python train.py --n_layer=12 --d_model=320 --n_kv_head=5 --d_mlp=1280 --norm="rmsnorm" --norm_place="pre" --norm_eps=1e-05 --init_std_o=0.00437 --lr=0.00113 --lr_mult_o=1.23 --doc_mask=false --steps=4751 --dataset="wikipedia_en"
MLP neurons of a small language model. Each row is named by its layer, matrix (down: output weights) and neuron, and shows model dimensions 160-319. Each number is 500 + 40 x the weight over its row's rms, rounded and kept within 0 to 999. Numbers have three digits each.
A block is one neuron, or neurons of one layer that tend to fire together. Before each block is what it responds to, as a language model described it from the Wikipedia text at the highest values.

Compound-joining connectors
L5.down4:442454485538560525533505515509581512504503459491585461516546505506589523469468494611565544482522482528525531478518494480527420566475530501443473516501470495518505467433507547507498478472526467554518475509547597541458530508591604548488487526480468509518511559508491545393485567413533530550512496460420517518464450473462536549486453429523448513508446448499448512584474533498456511480517492549500525573469526510445563489555513490468470470567523529476548528457421470508483471524491521
L5.down101:478565432498512483485482461534486518480573517545474517531564556491521509425448542517533538454518446491532501478534431509476484496526422579526527504497509479547516466502490524433507484517483555420481518491565490506437509482498481451626537492475499537535517466502419495451446422478549503574486471495535511479506494535489495572493489431497514490499518483436443474525489554451519579494455478512554576506532557478450484543482451506480449482488488447511571499444434482538422482490471503
L5.down154:463534518585497481493485534532514432546441529489541505548444467493548537458504468500459450548557512554468505499487513475514502476483506536456538553538431481465524484447554499524536506557486599490489590538555429445553459539584515475524516495535456492504550516374450498493475434464482473513481476494519515449467467470480482408533443444502503514487488462474480586561490481523485444472549461579490496506517499549502496428521505487421431531533435425551495491603485467494552503513485480
L5.down170:491531479523503514566507488446507465402442447478476617505511444480477499446555537535555494514511539502470402456446445536488465397465438556588519532512532464556478537526405483490511502544432500441538471432526518466459522518517495539491479493558463516515508526511415516508486493476494454465510484457541495441489488509484526504531458552477495614482520441576480433445414468501548451515510450513483504472568502529503461459530494507406517580497492521490506518498433528448470577437521529
L5.down234:481477551474575446446425530465493463470521544485530487529498450557528555557524471442480456514440508515482503546496557486447501483504511427527549497671532438540531552527490540458458471464548555557536520465499452419531465471492490520526445536444506467502469470468510519469523481507534564487490558448515488553511510554521422480499495494518585492497520473499496556496449475520502479536511510471485489453439510547506491513561386514540512536541458495504469445501450500531477544531420486
L5.down763:464579489529533467511485527462498528564499490433553515520491512445515467470481513544509454547472555460514476515528575457607564499504483505440447500488496513537505530504542545499467495452492471464523423438542530527465479540513423471559527533462454492447445543474531514421483461474509549539454433512511525504578533507506504514436476452487479450461460441510474440489582539476498438502504504552501490427469523461517577403513483467441481491643538451410429485518475447459515492518533488
L5.down1001:429499471585551488426501498435536493503520496492521503557520482551531468485418456535517507497499455547579564463400486493549484512496507569501530486441563527504478501500475524487518494485578528488555542429514482490437505564452518492520523550451477502478454542539510564426531496462462513501481446486453441477492620481470595454566471518505491511486500576498529492538494426506618551535522523504477520511438421531498462489520504512473445479489487566451521478450443514527507479535456515
L5.down1180:481539468568539451502435469607473484539492516470489524513541546591535558530472489478480550499559526552528535518489490477486508496431491457481554553536555500531528516483502505504595496493503500530417540433511485477465513470557644461511446507529482535469452507460492461490457507517523529507452431497510486514524491546521468498443466467452544457434462476512491438590525510515466549514523524502537493529538494502497477510520475500465480444592490459493545532495518532534502482535465467

Post-comma clause continuation
L4.down361:560519590456443540480526534475505495496504518579547513526548534472557509456512512515511558520524500496572482442440530530562487530509501484499550503526482496497476444489418519540532492465493496559435526545519467533456497560537528492451512487584484544547499515502491557432505509442488499464446500494478622486500497556443561486573559519418474497494432437473519479554477528479494463500551474518549547566504545515515536485437505484441538531476495560563513590493532546495437520490486458

Punctuation-joined affix tokens
L2.down76:537484520469475450480458484450521507580530518488551518498562528460491513546444499564552547558529550483555448531539516515503483545479528532490454559525497535462487513497488503532482455472510494515570493501533472523493499493502532514477475551484562520582528544497491483545510496610462512529462542559472447540466515531481495473463418601534622473516490513537518523509513489495536499504506549484503500497501475500476493557538447476487450477507442499452511432453485506514536502463467530
L2.down530:463528428515466555488553473502534466500482508567521545477461501436422495534582458534498446517462489505487495480581421465453455457505599536468401491508494553479521496517579546464508477491522439496453507426523542538512519507460488501566532501453498555542560550532533488558492488479411525506468507499501487481545484470532573512522557525541524536492537572503448566534490475534550470513541459570513505527462572497490523552505467532463507554504440482504515517574472490474542548519537476
L2.down610:507533521477515531486498499482497445509555521534506552472478526497429539521527523516536462516493481532516527510559487531531469563431512510486421444479448489407540518500628498511411451555499392510476530464486513479469533469516469574545500552475494454557479488461532549455507481533417554494539543559453569518410467523484490581518555514508500489462527488477553494568390612478540423462577464527540500493400557456556484519447510579514517442513591430504502442456501540527556456500570490
L2.down962:394518461501511496464528447514545501565545474507515505511555522485548516493510494471465470511433620452528469417544455476484475486571553500412466510470538500544518492559518552492509496519473489488447513523491477469485566505489469564568450481510460540514470505544507462512571479479458459548469546497488454474557490527482505485456463495532451578513540473470397474419489479499513478422500514388493540504454476433583508489559553484479483520514530521547500553489509518532555493508467481
L2.down991:483482539498434485483486477472471543522423502519455512494509541456448461568609498519427485497474467550527551490589470485500570454520470408471528481470474486430497501474487488533580523526408502461538495495518418513524580516507487485496521492595531489428494485550538523458536468530441467526587546484521626499522518427483460464438513512508460525529507535489558517495492417499585472460486502504451522454553505510513420532491543510540503575534441441440520456431469484492582483445528471
L2.down1059:551463475497519481488551436539497473557484526466570472464482473484519459514476535453526528548490520482546470510497422509529452476535449466502476509548494564458559501616506544445440476535437519452479525442554517552495455552575460475549474512508498541545509536518537545459503537480483467524528530489466517432443563441478451494470545449475481528543552553527444492492487485462539571457595450542523448538527504504440490555487512505468562481457438478472499537519466471510511457479443465
L2.down1104:502492475480436531529495529474481419564515514513430459522475542520517519512469497509484466541464500481494434529519524489456508499533571501511528552419475519451520477525566521472482547462532548475439443491460491565515491510531433469523536510434523516472512518599497469501507536498468448515517518529468568518492524576560520501603428450488552523507504470423528489530441518481479490502531440488547479453494472406551507509540464446510621503513487513484487478462518474446446528572481480
L2.down1264:455504539486561465507533469529476497517543506531532458483483472353409457508601504464474501492476439431475462483472504480538478512502535473483494475540511442453539488477496427547545478428527514407451502524472496462473518522486496517443523496541559425481475510450461516495530481551501496481489531470472548480476504572507569485447554510424480461479589536466585459474493535503549455500478501492544578541539480520495496509463507523559439464464531477430527503467482537484512482496531464

Clause-joining conjunctions
L5.down260:417494432507486488529511412544469475453435505499506590494447542506485514513543464480462496518535469522427460424463517499416444496492495438512486474518533482487536453495504510493557500523534493433450512441467488494573510502554582475427556497492480480509430480522461456522516486500458541425491478585572472482479461525537464475496554475563497512538463531511520455455440450491439515470485529514565518452516510536496465510489585515513524539471544565538505541493548521523493470424510601
L5.down299:464551486505440492549491486483475427557486527496541502531502509527459510409461544512515487513561501529516450497511531485564466498549496523402500453520444520497533549486508536541489458509492490485477468468473498537547541477576504479480526456463480550520486526481484510469449516489424515455474505498458550534462446473420513549523592514467487560480427537544483497536470511492529482507400459565492506492475505480523514559497544425540441438552544457536506483532484459472496487530475557
L5.down434:478575474460504489505513497537495480531493525408519486474417512481512543501484516494523529568533545501506449564486445500458511528486489506553510483466543530519518456474427557513454569491512522465460515550491454545469502497641529480524482505438500505436482513494472502442416496416488631509496465534539539546499519531518477489499579449538488454428488498500454481468448466521506517530542359568568493536499526537475427500486503490494500513479489358585515498543494506453517537544478464
L5.down681:486467505456551614499554535469546514452588496474513475497465524490539484560480497459503517520497507548454532490509489489544432518540516522533504473508501524588493469488524509479491452447481526467522521530553470507484551545469550506563560530518506559490432560464457536430465519421544522478450476544509431555493531474531496503501482509508492491503595523556427416449501390530471521545551544491486458547515462475472530512452470462487484462497440510532561530501439465543453455594486465
L5.down785:558532466537507518543472446539524500584459526456429461550484465587530493486456530488513536451503512455562466522490431481483537461464498429500551471465513531507480545522399441548506514590431491451573485490507501538476595448481482472442461499502494444454465498512551514521562528493554485500559448534485535487481551535507543371429470482443557502510465512490475550559387525526457580479551512432506522436554538454556485512554481479552458526507501472486451547460631536518454521535517509
L5.down848:541421549501502500508504505537571540440568460481476541546472487512488498513543485445400484524523446520480482490440514527550491478526454496466517514447500542512433512516480449435498463470599616558464455506495545473494500482522491517573557534453512506425524537570465508504454482491574535490561485474507503519476591456544521482463540525518493466577496503498543539470494509410520537587523510515532509426509504486434565410521447541538495473473500456478526527475456523588458629546480479
L5.down1028:557491417495522573456490485528488466543491464470469539517471489519504520473509529479466578503492527433463530529580543461419510522491545511622406526489523437482498479456462469496434456452484492477461572570522521579538468494508494559506487460525506442546479467530499409505517496549530477464489483530476448487442520426538580494554487564508527443411486473511562501483510514572519480488484447510564463575490477506552468535574479433534485475516437547540474458513479506548504508437471458
L5.down1041:448488516462525500536538483459505458497456512518420512537487447475478421495492511575490572489486494531495555443527524480536521558529508506521476438490470463505508504520487495533472513506490434483521433525471509449535518509461461438447570450517541448483593500493595499553456513508427481484494529475540506461465477513498496520503463582445570499501456516467508608446551519534497450423517487533528541588525514517509524488533522493481452479451511486490496484555546482474493504545576555

Compound-joining punctuation
L4.down506:508445515587440584511438503448478505511529505465586527434404434484487521583520506494489464468467489570565505500497469460487476512493529504485431498504493473496555482570481528477504582464456474493503450449461469480516531487486553562485511480514520463404520565532586492500520456431546522509492478558526514489450550513464501493476499514480518481462450559508562487504526441522535501466490565505516432538490508483506502574509479453447430519486483457493524501436505468459528486511532489